{"norm": "layernorm", "attn_scale": 0.125, "tie_embeddings": true, "init": "trunc", "init_std_qkv": 0.022, "init_std_o": 0.00551, "warmup_steps": 269, "decay_shape": "linear", "seq_len": 1024}
MLP neurons of a small language model. Each row is named by its layer, matrix (up: input weights; down: output weights) and neuron, and shows model dimensions 352-447. Each number is 200 + 30 x the weight over its row's rms, rounded and kept within 0 to 999.
Before each neuron's rows, "fires on" lists the tokens most often at its 100 highest values on Wikipedia text that the model never trained on.

fires on: " |", "|", " |\n\n", " Date", " Pld"
L2.up1249,182,200,233,175,200,243,221,200,168,239,197,198,206,226,262,182,133,239,144,249,218,228,259,216,232,231,179,221,220,183,259,188,236,175,178,204,188,208,201,164,175,207,165,236,205,203,200,155,162,163,203,193,200,171,210,173,254,196,225,179,190,197,210,202,220,224,158,238,152,187,201,185,173,204,159,218,222,171,234,211,179,199,242,152,154,185,170,266,204,321,222,213,236,196,189,174
L2.down1249,195,176,185,197,263,165,192,257,179,189,218,181,145,242,222,180,187,185,182,239,196,189,202,218,218,203,205,169,185,199,214,198,216,258,187,154,198,179,219,229,202,172,194,170,181,196,220,259,219,213,211,169,206,218,148,238,229,235,254,209,207,176,274,191,290,150,193,182,192,192,166,182,180,162,232,213,200,230,194,259,192,184,248,186,261,188,141,187,191,228,198,194,209,204,200,172

fires on: " ", " |", " Best", " •", " upper", " third"
L2.up616,173,257,218,156,216,204,214,185,212,206,213,231,199,159,233,169,254,192,195,187,195,209,220,214,229,190,179,233,241,178,178,200,191,181,204,178,222,154,138,182,227,190,220,188,232,253,195,233,226,148,230,163,233,229,213,186,163,231,179,220,199,155,184,210,213,205,199,176,205,145,226,142,169,212,229,160,244,193,208,180,180,210,239,153,209,217,236,208,172,231,206,163,208,239,202,156
L2.down616,168,165,164,223,193,162,255,240,201,172,220,194,181,250,261,180,176,198,231,201,213,222,218,214,254,202,271,195,213,139,200,173,285,254,186,206,191,155,186,272,211,192,260,166,250,196,220,249,181,254,255,193,170,195,213,244,158,233,176,203,170,178,254,181,179,237,205,221,175,213,182,191,258,218,170,218,244,213,143,208,251,154,183,242,208,155,124,242,246,200,244,230,212,201,205,213

fires on: " S", " is", "-", " be", "0"
L2.up69,145,213,205,165,229,148,222,208,242,234,242,237,247,220,168,214,237,228,205,122,193,230,200,195,197,203,173,218,240,206,192,263,212,220,215,152,176,184,174,155,148,205,234,226,161,206,203,267,200,207,269,200,239,221,205,172,231,196,168,182,159,206,203,195,203,227,153,241,229,187,203,174,158,160,212,210,227,190,255,168,161,191,184,224,213,180,221,199,255,218,233,183,192,246,206,164
L2.down69,189,189,225,284,180,139,223,215,182,187,195,184,216,131,152,221,247,195,179,208,182,160,196,197,224,204,216,184,179,230,150,218,170,232,223,235,237,220,211,218,225,175,217,214,227,193,182,187,165,231,206,195,193,160,162,207,168,193,139,197,210,173,160,207,203,178,197,162,166,213,204,169,241,153,175,182,203,150,209,188,201,186,192,211,181,191,193,173,191,167,230,173,222,208,219,146

fires on: " later", " then", " the", " to", " of"
L2.up2107,207,198,198,191,265,209,256,168,252,244,155,201,223,153,242,184,190,200,189,186,220,216,225,206,204,183,203,208,177,192,233,235,217,271,202,205,194,201,201,163,230,190,241,222,160,240,158,153,162,185,141,226,117,171,188,221,209,192,196,204,210,180,224,252,247,205,175,151,211,199,256,161,260,208,190,192,223,199,235,214,189,166,206,199,210,162,239,178,206,232,187,221,216,108,183,293
L2.down2107,238,200,190,209,158,167,214,177,234,216,200,179,165,170,196,219,184,225,191,158,218,193,207,236,169,167,178,191,226,182,151,166,243,170,195,185,169,221,159,218,184,141,233,181,190,191,228,182,203,164,200,180,177,250,215,200,203,259,235,192,251,159,235,132,205,162,191,161,211,227,182,219,212,196,206,232,202,239,197,185,163,233,200,186,200,204,202,167,232,215,200,188,216,179,222,147

fires on: "|", " |"
L2.up2147,217,215,227,190,201,196,198,180,207,182,200,203,244,204,306,161,168,154,166,179,198,207,213,261,227,211,201,222,188,192,211,211,173,212,201,203,176,192,223,197,189,178,242,206,254,233,192,230,165,202,231,178,180,172,238,192,258,284,209,199,176,193,228,185,178,209,149,200,177,157,190,241,187,209,240,205,224,211,179,235,211,197,218,176,192,145,226,217,133,264,222,177,232,182,194,180
L2.down2147,241,175,268,212,192,201,215,225,204,259,178,202,232,217,177,172,191,167,212,212,193,133,160,205,202,178,175,156,231,180,199,172,243,213,185,232,162,180,195,190,200,200,183,194,164,223,147,222,246,253,218,184,224,169,236,239,189,223,187,189,220,196,227,214,212,221,175,147,193,158,208,206,200,236,207,183,227,187,224,138,219,223,100,149,204,170,220,223,167,247,196,161,230,183,205,208

fires on: " of", "0", " from", "8", "3"
L2.up2262,134,218,194,201,186,183,222,156,173,178,207,202,193,190,229,238,254,223,156,251,193,220,184,178,204,161,170,245,204,203,253,211,216,196,245,206,204,221,208,232,216,256,189,213,184,138,213,207,128,153,216,170,152,211,271,197,194,193,188,225,214,188,191,212,163,177,214,182,192,166,212,191,218,151,183,215,213,215,222,173,157,185,213,203,189,209,205,186,219,237,175,198,179,172,222,206
L2.down2262,210,200,189,195,152,180,171,233,146,240,234,170,257,186,165,209,173,214,221,162,256,159,205,193,210,242,192,225,249,138,194,212,230,224,192,167,195,200,208,198,155,209,182,217,167,196,184,207,166,245,215,128,286,181,225,172,214,165,185,213,209,276,218,249,168,225,224,205,216,172,237,257,206,173,212,192,177,239,215,217,208,244,181,183,176,193,211,153,170,152,186,134,190,264,208,212

fires on: ":", ":\n\n"
L2.up1608,207,191,211,174,154,184,243,186,154,145,180,172,192,199,194,210,173,221,154,207,185,225,178,119,193,230,189,248,217,240,216,176,209,220,194,166,224,166,158,231,234,255,216,252,200,212,171,215,169,216,200,185,166,240,188,232,200,231,173,156,203,187,234,223,232,196,190,245,184,155,298,176,180,171,205,208,153,191,207,183,140,176,205,160,218,173,237,187,243,230,197,181,211,125,190,205
L2.down1608,230,199,241,202,160,222,192,224,171,139,229,178,242,274,195,230,221,188,203,178,249,211,173,212,157,185,220,230,157,178,222,205,203,212,197,170,186,213,175,212,139,215,242,182,215,208,244,231,207,189,249,168,155,210,171,217,267,201,156,203,154,201,174,227,145,198,178,156,190,221,220,212,202,209,187,231,141,188,185,225,163,175,203,164,218,190,144,213,211,163,112,220,186,205,218,197

fires on: ".", "\n", " |", "-", " =\n\n", ";"
L2.up899,177,183,190,185,252,227,213,226,144,206,217,225,213,219,214,178,208,223,157,231,258,186,270,236,220,168,149,235,225,238,244,244,178,211,176,183,141,180,188,285,204,200,249,207,199,207,206,205,200,161,249,209,195,188,176,173,187,198,162,169,208,204,173,183,177,221,188,227,186,160,253,237,184,195,228,216,186,218,189,207,200,191,250,192,180,183,207,209,193,223,198,244,188,163,219,197
L2.down899,204,165,162,227,160,219,213,210,215,232,190,163,206,212,147,176,175,203,217,202,214,203,200,217,219,208,202,210,215,207,207,194,208,198,185,184,142,157,177,189,183,221,214,253,211,205,237,170,196,195,203,230,219,216,132,227,146,214,168,200,179,193,223,292,188,207,231,246,210,187,207,169,167,192,215,232,189,160,187,233,168,214,169,179,223,244,214,250,218,133,171,249,185,221,200,203

fires on: " she", " to", " her", " married", " the", "-"
L2.up1497,161,201,189,171,195,184,182,166,236,229,196,208,223,161,194,210,161,219,156,171,139,195,252,235,182,182,196,191,246,205,189,233,177,205,206,186,188,196,188,193,249,178,245,222,169,196,186,183,165,179,199,217,244,192,177,161,234,245,203,221,189,218,173,267,190,222,160,265,179,197,184,194,197,214,217,207,191,201,236,182,207,199,206,198,201,212,183,169,224,225,220,186,184,141,191,230
L2.down1497,252,153,170,218,177,206,193,215,197,262,230,162,186,192,222,218,225,219,188,185,177,222,186,189,224,189,172,143,201,154,149,225,186,174,196,202,198,178,190,218,190,200,218,150,197,190,206,205,191,190,236,191,222,180,202,225,192,211,211,230,138,209,239,215,184,207,173,220,225,213,217,223,161,185,234,228,202,181,213,177,178,189,232,216,180,216,161,201,198,311,248,183,227,171,204,170

fires on: " a", " re", " pre", " an", " con"
L2.up204,193,233,166,206,173,170,228,190,206,117,153,193,294,214,219,201,208,196,175,137,237,205,214,251,199,111,172,236,272,217,252,172,205,182,206,216,156,194,193,188,213,177,260,223,219,186,218,194,241,203,182,198,249,210,164,195,258,228,209,191,167,152,187,185,170,185,186,194,197,136,204,246,222,220,191,243,222,268,212,202,209,216,224,145,140,173,205,171,206,218,233,169,165,212,200,203
L2.down204,294,182,224,221,158,224,141,205,218,159,234,202,230,148,183,212,188,172,221,208,198,154,208,219,211,202,205,214,240,201,243,185,224,170,239,194,214,229,160,166,182,198,185,177,233,192,235,196,215,147,230,178,172,206,220,199,244,183,256,178,238,179,193,199,176,188,147,180,203,262,220,261,238,216,168,183,190,212,179,195,172,185,159,157,201,204,207,194,152,166,170,192,204,146,168,194

fires on: " when", " said", " When", " same", " next"
L2.up1125,185,185,196,161,215,248,158,174,156,223,215,183,209,177,257,231,242,231,153,187,195,184,275,187,242,219,224,222,172,225,177,186,192,226,232,196,234,214,129,212,194,212,209,229,199,202,193,142,219,240,266,179,235,213,200,193,247,211,195,232,211,217,219,239,198,181,155,266,224,203,214,194,185,207,254,225,209,183,219,175,151,224,179,179,215,128,218,135,252,264,175,195,210,182,220,220
L2.down1125,225,174,204,184,166,215,231,217,232,231,167,147,245,232,216,226,229,208,232,228,215,176,198,155,147,220,183,219,224,212,225,106,173,240,210,167,191,169,193,189,240,215,165,162,218,218,138,198,229,220,206,180,177,191,233,247,184,237,258,186,205,198,205,218,217,231,226,175,196,187,162,224,203,186,191,204,199,141,195,203,188,176,194,169,214,132,210,206,145,152,201,243,184,181,179,155

fires on: "|", " |", " the", "-", " second"
L2.up288,251,176,217,221,202,207,221,199,238,243,203,192,215,245,276,249,162,195,180,226,205,242,192,180,250,183,200,210,219,187,240,239,243,185,177,193,179,204,193,156,206,162,247,197,207,201,151,195,198,226,196,194,212,264,226,183,149,216,195,176,187,186,224,215,253,163,152,212,188,161,254,222,197,209,218,227,176,203,208,178,201,174,201,184,201,205,194,174,241,266,195,186,206,163,188,232
L2.down288,204,209,241,194,246,172,160,167,181,211,221,204,175,167,195,190,187,148,225,239,180,132,149,91,237,222,153,181,174,189,212,150,203,211,161,202,176,219,196,243,192,178,192,242,225,199,253,206,217,228,208,221,185,198,228,168,179,266,232,210,275,212,235,173,217,225,180,224,230,165,208,182,197,169,160,222,200,238,155,186,210,184,165,211,157,180,183,187,222,182,170,209,240,181,218,197

fires on: " G"
L2.up860,143,180,207,170,189,188,212,190,187,176,237,205,171,192,201,252,208,233,204,218,228,165,198,178,186,222,148,214,195,176,153,257,209,247,231,182,214,149,202,208,213,223,250,166,194,186,203,171,173,188,172,157,203,263,243,168,228,194,227,173,174,202,186,195,199,200,142,217,201,182,248,180,214,188,198,183,228,217,230,162,200,212,209,218,224,233,213,198,184,204,221,160,183,147,203,205
L2.down860,198,165,196,241,230,158,221,201,206,199,196,201,195,245,181,180,212,211,197,204,180,183,195,178,185,210,181,213,204,279,194,254,192,182,185,179,230,192,179,200,191,246,178,228,195,212,166,243,165,228,193,183,208,191,219,162,209,160,266,230,188,177,193,153,172,236,210,199,181,245,211,197,188,224,164,182,249,130,218,193,300,225,221,217,195,229,198,180,216,146,249,227,163,136,159,219

fires on: " when", ":", " what", " When", " ", " where"
L2.up2136,148,199,223,91,147,242,219,159,158,146,198,224,231,221,188,203,183,212,178,207,195,235,216,181,226,193,193,176,136,135,203,204,180,217,178,204,237,221,175,223,212,224,225,282,257,219,217,210,194,183,217,161,172,162,183,176,239,207,178,186,161,203,225,228,162,203,162,227,201,192,223,204,161,176,251,226,178,211,301,154,188,204,207,183,194,225,192,235,262,230,213,216,223,163,213,213
L2.down2136,185,212,222,205,172,168,204,223,261,185,219,179,214,204,167,147,202,171,191,198,221,227,136,208,142,248,160,215,217,235,195,213,166,174,258,194,188,220,166,223,213,219,159,136,227,208,195,206,217,185,223,194,179,230,173,225,183,143,201,195,189,233,213,180,210,224,205,213,198,171,212,200,166,159,225,147,224,180,234,177,208,242,212,199,199,190,216,214,178,183,218,195,248,234,188,204

fires on: " a", " is", " \"", " be", " into", " was"
L2.up2186,135,180,258,158,270,126,216,213,172,172,203,206,233,191,234,188,236,238,137,160,219,204,212,193,196,190,200,166,257,207,208,167,206,236,199,159,217,197,188,190,192,203,205,218,191,219,231,254,182,215,197,161,231,201,166,212,175,218,195,219,147,217,193,207,222,162,172,209,169,206,200,247,230,173,225,206,207,200,214,152,179,215,177,219,182,220,170,204,224,243,232,174,221,178,231,185
L2.down2186,189,197,210,213,210,175,169,234,169,219,209,195,218,223,213,151,221,147,211,203,207,193,199,225,164,255,227,223,204,198,212,260,200,202,230,264,189,208,216,215,182,178,186,183,199,200,196,202,202,225,249,197,227,192,187,218,251,245,225,188,236,180,227,181,223,166,248,165,204,238,168,207,215,198,215,185,113,221,193,150,241,185,184,232,216,193,179,183,218,203,190,227,166,185,226,177

fires on: " ", " in", "1", "2", " on", "0"
L2.up647,145,160,187,165,258,188,221,181,167,244,209,199,220,176,177,214,212,163,218,190,219,183,145,190,252,198,208,210,169,216,239,271,214,250,232,166,151,178,209,182,206,197,209,232,173,196,201,233,150,135,193,134,175,200,244,139,262,177,155,217,210,174,238,221,159,167,228,214,221,167,230,120,211,174,264,181,172,229,197,208,176,177,209,224,196,140,204,184,206,213,205,259,188,210,260,216
L2.down647,191,198,194,188,226,159,213,148,236,205,239,232,169,177,113,211,243,226,210,218,295,184,228,194,176,166,212,178,181,177,138,165,226,205,153,164,191,245,205,213,203,202,171,152,175,206,205,186,151,173,170,179,193,262,156,154,208,180,211,225,210,150,169,183,190,142,223,191,240,231,221,210,221,194,163,191,205,166,218,256,253,155,214,201,231,243,271,202,195,173,216,239,240,194,163,189

fires on: ".", "1", "2", "%", " =\n\n"
L2.up228,185,212,138,169,210,212,174,228,103,208,208,208,241,180,185,225,230,202,201,231,224,190,183,178,268,164,154,182,215,202,216,193,187,259,242,176,175,150,209,256,184,231,228,246,163,231,174,266,241,118,208,210,180,261,244,204,270,204,158,235,245,200,219,187,144,219,222,223,217,220,235,198,145,161,180,178,187,218,202,194,175,201,208,182,217,173,248,183,165,196,170,255,190,215,204,190
L2.down228,181,237,224,186,215,227,188,180,187,165,228,198,223,251,202,169,211,192,210,199,234,201,169,220,152,155,175,208,208,224,261,184,141,167,144,236,259,197,185,187,215,215,238,194,161,212,205,192,184,278,185,254,156,161,171,189,157,166,143,196,201,201,166,194,224,137,161,259,182,217,176,166,230,230,201,250,167,247,199,245,174,184,128,192,204,226,192,232,210,177,186,213,196,158,117,178

fires on: "4", "6", "8", " /", "3", "9"
L2.up2158,205,196,199,203,174,157,273,182,196,223,168,229,226,156,230,197,183,218,178,174,177,230,187,217,204,181,196,240,258,185,219,220,227,219,199,169,188,228,220,214,199,197,224,201,213,223,234,248,108,197,187,217,211,190,198,228,234,255,186,207,215,188,210,221,123,133,189,227,211,118,245,246,183,126,218,186,210,205,231,186,141,169,218,211,200,256,192,147,222,215,197,206,206,166,198,231
L2.down2158,204,158,195,237,199,175,143,216,186,206,207,194,175,185,192,182,182,238,206,195,169,183,162,202,220,220,245,230,235,199,205,179,189,260,203,167,239,195,229,218,201,138,233,217,172,211,243,190,192,159,223,211,241,177,216,239,174,200,189,181,143,198,215,204,169,268,217,226,221,245,239,219,194,193,216,204,225,182,172,220,142,215,242,188,189,238,235,189,162,216,167,184,184,193,135,244

fires on: " a", " A", " an", " The", " open"
L2.up749,127,241,201,195,248,202,209,146,262,180,182,234,241,163,242,224,205,225,230,131,230,222,184,209,238,231,208,222,183,200,163,190,211,191,218,176,207,204,141,190,208,177,185,178,187,201,203,208,172,193,216,196,198,211,143,135,249,204,175,187,214,191,218,207,154,165,156,186,244,185,179,192,244,215,179,226,205,232,278,163,196,166,215,226,178,138,198,205,210,227,236,208,214,187,178,218
L2.down749,275,192,152,255,206,193,204,260,168,199,188,207,233,184,233,224,191,222,168,167,200,128,234,189,176,208,209,179,152,175,161,207,198,203,227,199,166,229,174,189,234,205,198,209,203,187,250,178,150,202,241,179,192,200,225,196,210,179,213,208,184,176,236,194,179,201,235,220,220,230,247,221,179,256,200,167,192,158,225,187,216,252,166,164,236,197,169,197,160,189,185,264,215,207,170,158

fires on: ",", ";", "s", " to", " and", " of"
L2.up2163,197,179,174,213,212,173,254,223,228,200,185,201,246,241,218,171,220,175,110,181,213,214,185,139,242,204,157,243,181,225,243,177,217,199,166,186,192,174,202,196,231,216,143,238,157,218,209,188,188,197,228,229,196,208,176,185,214,181,202,224,196,187,213,170,211,215,165,154,188,152,245,271,174,181,171,194,236,227,206,196,173,116,209,199,218,175,226,179,182,198,201,211,201,216,206,238
L2.down2163,194,186,242,191,211,167,245,159,212,217,187,188,147,171,279,148,180,229,177,187,194,206,229,210,171,155,208,173,241,179,223,181,194,182,209,230,214,228,190,222,227,185,193,235,228,183,194,222,211,174,228,151,237,225,265,170,166,193,176,217,217,221,175,207,201,165,108,161,151,195,233,155,261,225,257,193,187,182,230,160,154,163,215,241,176,229,225,174,197,171,190,195,251,192,141,175

fires on: "==", "===", " is", "_{", " was", "|"
L2.up626,135,205,231,165,182,193,191,204,197,165,189,240,196,199,257,191,153,242,208,185,200,212,202,251,187,209,196,215,264,204,207,214,171,171,204,172,211,222,189,210,188,217,249,229,230,214,234,228,149,214,217,196,204,169,197,201,237,196,139,203,183,209,185,189,190,207,133,201,149,163,161,256,212,199,225,224,252,208,265,139,212,205,176,214,180,185,165,147,229,222,171,168,257,197,223,210
L2.down626,192,190,177,233,196,157,198,237,176,186,194,188,208,224,183,132,207,181,206,189,149,138,195,201,167,194,206,185,216,202,275,227,162,178,168,173,151,254,209,184,205,230,202,201,265,217,180,185,171,245,204,249,194,204,159,219,221,231,134,202,164,183,121,195,208,236,214,223,192,189,272,192,231,177,182,204,199,176,155,186,216,210,207,233,201,195,216,204,188,262,173,141,215,200,163,160

fires on: "–", " conf", "ill", " str", " story", " this"
L2.up1773,222,219,206,166,204,222,200,172,224,194,182,208,209,166,186,218,227,218,205,173,189,222,208,214,190,165,195,211,179,210,206,214,239,233,218,168,202,144,227,190,183,182,209,221,206,204,200,154,199,227,209,190,191,179,273,234,171,208,191,221,188,228,198,168,204,283,183,171,135,229,167,181,226,206,195,221,234,191,200,179,151,182,226,221,202,195,189,203,224,225,223,205,201,150,206,211
L2.down1773,241,236,218,224,228,153,206,195,215,186,187,222,199,192,203,240,245,218,182,208,269,143,195,176,216,241,175,187,110,184,245,203,194,160,236,199,204,246,173,166,171,175,164,185,189,192,219,216,141,225,265,228,160,199,175,166,183,191,255,208,200,209,205,231,206,210,235,191,231,220,191,178,214,240,211,172,227,239,222,160,204,180,187,126,229,224,184,202,196,211,199,261,160,209,240,209

fires on: " m", " f", "==", " is", " are"
L2.up13,158,191,279,202,169,250,231,189,198,210,209,228,230,233,236,188,173,215,186,156,125,252,217,201,159,196,166,201,259,155,182,159,230,187,205,151,229,206,241,201,206,202,225,161,245,197,188,180,234,205,229,217,227,208,173,193,226,199,185,152,202,181,139,200,202,197,119,183,220,157,205,251,226,220,206,206,192,139,229,179,218,228,235,190,210,206,214,235,237,237,198,147,213,202,182,204
L2.down13,198,222,195,185,186,176,213,202,224,204,189,169,202,198,199,147,201,192,193,181,119,123,214,167,208,193,149,230,167,227,203,219,218,188,179,145,180,202,213,219,174,168,212,213,271,203,224,140,213,172,176,194,199,221,213,171,127,202,247,186,249,216,186,187,219,155,248,224,178,189,219,166,218,225,233,155,227,167,198,236,172,181,146,183,175,221,225,154,187,267,122,217,177,171,198,200

fires on: ".", "-", "\n\n", " |\n\n", "\n", "|"
L2.up1409,180,200,139,183,190,203,194,195,214,245,274,194,206,226,231,191,187,233,151,226,194,236,211,166,218,207,171,206,259,167,197,207,195,133,205,204,170,227,168,213,225,212,187,221,205,221,220,187,187,152,182,192,193,189,187,185,181,175,237,221,229,167,194,198,194,183,173,205,213,199,232,222,191,176,194,187,229,241,204,209,200,177,307,153,190,215,198,216,194,242,190,225,157,219,180,195
L2.down1409,128,169,232,170,179,283,202,211,169,190,194,173,226,234,215,169,207,240,169,181,170,156,182,211,200,169,202,208,154,164,243,161,175,243,197,140,228,245,177,181,246,185,195,182,212,178,165,203,220,198,184,150,184,225,151,243,187,236,190,180,274,191,216,187,193,169,216,207,172,146,188,223,171,173,205,246,182,192,205,235,229,253,193,232,189,200,246,205,207,253,161,222,171,197,203,141

fires on: " D", " B", " G", " T"
L2.up588,209,213,254,157,179,184,243,187,174,206,169,186,177,167,199,183,213,157,198,228,105,272,222,203,238,231,164,166,208,209,223,236,210,220,221,164,168,181,242,167,211,184,172,223,185,207,176,207,183,143,182,185,193,183,216,128,212,185,197,213,185,196,210,198,111,167,218,205,241,208,208,163,169,180,247,183,193,224,232,169,202,214,210,175,215,215,225,147,166,182,164,144,190,192,244,223
L2.down588,217,239,248,237,160,156,294,218,205,199,198,206,201,272,161,259,195,166,222,237,172,203,228,216,224,217,194,202,229,204,189,237,213,172,188,226,156,229,183,135,128,170,138,206,219,193,180,227,164,242,195,199,213,162,191,203,167,230,228,189,150,187,229,177,139,197,256,213,189,202,239,177,188,255,225,129,214,218,233,240,261,210,201,202,197,194,211,182,199,206,204,197,165,202,208,216

fires on: "),", ",", " (", " footballer", " football", "pl"
L2.up2300,111,192,164,193,239,187,181,177,176,228,246,192,294,184,234,236,186,197,206,176,201,206,171,177,245,223,169,259,199,168,193,205,185,206,228,219,159,182,200,221,215,211,213,215,192,211,191,207,192,199,173,188,233,231,255,189,205,186,178,231,207,197,177,180,192,251,147,222,161,232,240,199,178,217,204,212,165,207,237,220,201,192,269,215,214,165,191,113,242,204,173,197,224,165,176,226
L2.down2300,194,232,262,260,152,217,200,272,172,230,198,203,217,263,204,209,209,150,163,263,195,169,225,237,248,239,195,226,202,211,224,206,190,248,232,201,254,189,183,192,210,142,222,229,181,202,232,181,216,233,181,181,181,162,222,168,205,213,213,200,209,208,207,203,221,131,169,188,190,159,197,215,154,212,218,201,195,209,159,187,196,174,164,239,198,289,199,184,164,208,220,222,257,213,222,188

fires on: " re", " Cal", " Al", " bal", " under", " Ne"
L2.up1743,180,235,257,186,166,181,222,197,192,187,237,218,177,185,230,227,182,222,182,166,177,233,153,231,198,206,203,240,220,140,174,248,130,186,227,200,228,213,199,245,214,232,255,226,236,190,229,234,144,178,225,165,209,201,206,250,151,202,149,207,191,184,182,214,196,233,182,159,188,125,190,188,206,172,272,214,161,224,261,207,195,219,213,191,164,185,166,213,200,210,177,207,228,171,268,199
L2.down1743,223,216,139,158,166,198,204,237,185,163,118,206,226,209,199,195,146,223,178,190,154,142,163,170,145,225,164,165,159,248,216,199,226,183,257,187,184,188,193,239,209,179,153,166,227,216,160,169,211,170,183,252,208,186,198,240,225,247,172,194,220,202,177,244,150,159,228,179,259,199,197,267,193,212,163,214,196,175,153,191,135,194,226,238,199,175,202,214,215,189,264,268,187,216,157,196

fires on: " (", ",", " on", " born", " known"
L2.up1277,194,168,181,192,196,213,169,184,173,228,150,178,232,250,238,196,209,137,177,226,205,166,182,178,280,209,158,260,148,208,223,212,209,165,176,214,177,192,217,142,247,144,194,256,212,205,182,157,187,214,185,219,192,232,190,184,240,238,225,234,210,190,211,190,207,229,194,197,197,161,210,163,235,185,180,181,156,212,243,217,222,169,206,187,189,235,240,200,165,212,155,198,235,159,226,207
L2.down1277,190,216,186,210,196,207,247,203,181,227,194,243,209,223,194,201,230,155,184,174,195,197,258,184,223,212,219,225,205,188,175,196,197,227,216,144,220,193,201,253,247,170,224,201,191,152,226,201,156,181,229,230,176,199,192,185,167,211,162,214,166,193,244,216,227,237,204,161,218,217,243,266,180,198,190,171,196,245,231,219,251,173,184,163,163,189,227,219,233,201,246,233,138,178,249,279

fires on: " has", " have", "==", " sc", " was", " is"
L2.up191,188,190,196,207,182,193,187,175,198,201,165,216,291,230,216,207,194,226,182,229,191,227,223,170,178,211,212,149,229,187,219,216,194,205,180,166,206,191,207,231,213,198,231,205,191,203,191,207,228,205,246,199,177,229,181,216,219,194,115,197,187,211,132,170,211,189,166,195,187,163,205,237,227,199,183,218,140,250,281,138,111,187,219,198,190,134,247,172,225,199,200,203,219,187,190,266
L2.down191,237,173,193,206,191,205,199,266,192,177,215,196,231,183,234,189,204,145,186,240,213,240,167,191,140,152,215,210,198,171,191,254,211,202,164,157,152,213,225,186,213,192,224,171,204,187,194,180,175,166,162,228,194,229,257,212,220,191,159,193,162,196,192,220,192,185,219,242,169,254,165,214,202,219,186,218,189,236,215,211,151,178,219,178,172,275,252,155,153,253,194,183,237,189,199,181

fires on: "in", "ip", "it", "il", "ut"
L2.up443,197,189,204,153,172,178,225,146,161,146,186,210,187,217,174,183,211,159,164,182,234,237,218,192,227,226,172,189,188,253,227,202,226,232,202,199,180,133,192,225,211,283,177,139,134,201,233,192,181,128,238,163,228,227,264,198,193,225,203,215,244,179,194,184,174,202,242,204,222,188,181,177,129,218,216,186,246,264,150,167,206,198,243,162,208,209,183,198,189,197,218,140,206,176,220,150
L2.down443,197,234,141,203,235,195,154,206,219,241,226,205,234,224,193,211,223,240,227,206,225,208,174,213,216,214,182,178,150,194,146,202,181,190,167,217,209,229,181,157,234,171,206,203,210,198,162,130,190,234,229,212,210,129,231,238,253,223,204,212,218,170,202,174,202,231,196,244,272,166,166,206,177,195,181,188,195,190,193,268,221,187,216,216,200,203,177,188,203,205,197,240,205,130,239,197

fires on: ";", ":", " way", ";\n", ":\n"
L2.up1350,187,227,214,176,242,213,178,188,191,235,216,207,181,185,227,160,180,195,179,138,191,180,203,224,187,191,214,150,176,171,229,175,198,198,186,130,187,146,136,274,251,277,221,263,217,210,190,270,167,198,192,199,127,280,180,200,200,207,174,196,164,192,185,195,184,208,209,243,196,126,212,197,223,195,195,231,183,197,224,162,179,142,202,175,214,144,195,217,233,180,221,176,165,185,213,204
L2.down1350,188,196,164,176,220,186,223,250,118,194,162,169,228,230,176,260,254,221,210,191,226,242,205,220,189,176,177,178,183,259,231,261,170,181,194,186,240,214,170,212,175,207,172,195,170,197,181,194,207,238,246,178,203,256,253,208,280,202,225,215,132,201,249,152,152,146,215,223,191,157,205,224,182,183,179,222,195,171,194,220,166,206,183,204,199,219,199,232,133,213,167,175,255,170,211,166

fires on: ",", " is", " was", "-"
L2.up1038,165,192,180,226,210,240,177,145,204,233,231,205,202,203,237,197,150,196,173,195,178,174,242,219,164,178,182,259,178,220,243,281,229,238,244,227,201,182,185,201,199,238,193,247,223,187,202,198,151,205,239,197,227,169,265,137,238,169,179,200,235,160,175,180,179,168,161,237,201,177,220,193,170,221,172,219,200,207,227,216,190,215,220,204,213,208,200,149,223,226,178,201,263,172,218,193
L2.down1038,201,179,250,225,202,219,171,214,250,155,183,205,217,226,226,237,187,180,148,202,172,106,211,274,172,187,258,193,177,119,193,166,218,186,187,194,163,233,235,168,207,196,225,169,231,217,192,213,255,232,248,262,163,201,164,176,183,230,185,183,202,189,199,166,220,206,189,162,211,153,161,176,254,228,233,160,177,156,209,194,196,181,172,181,216,183,208,197,160,219,162,184,211,163,190,198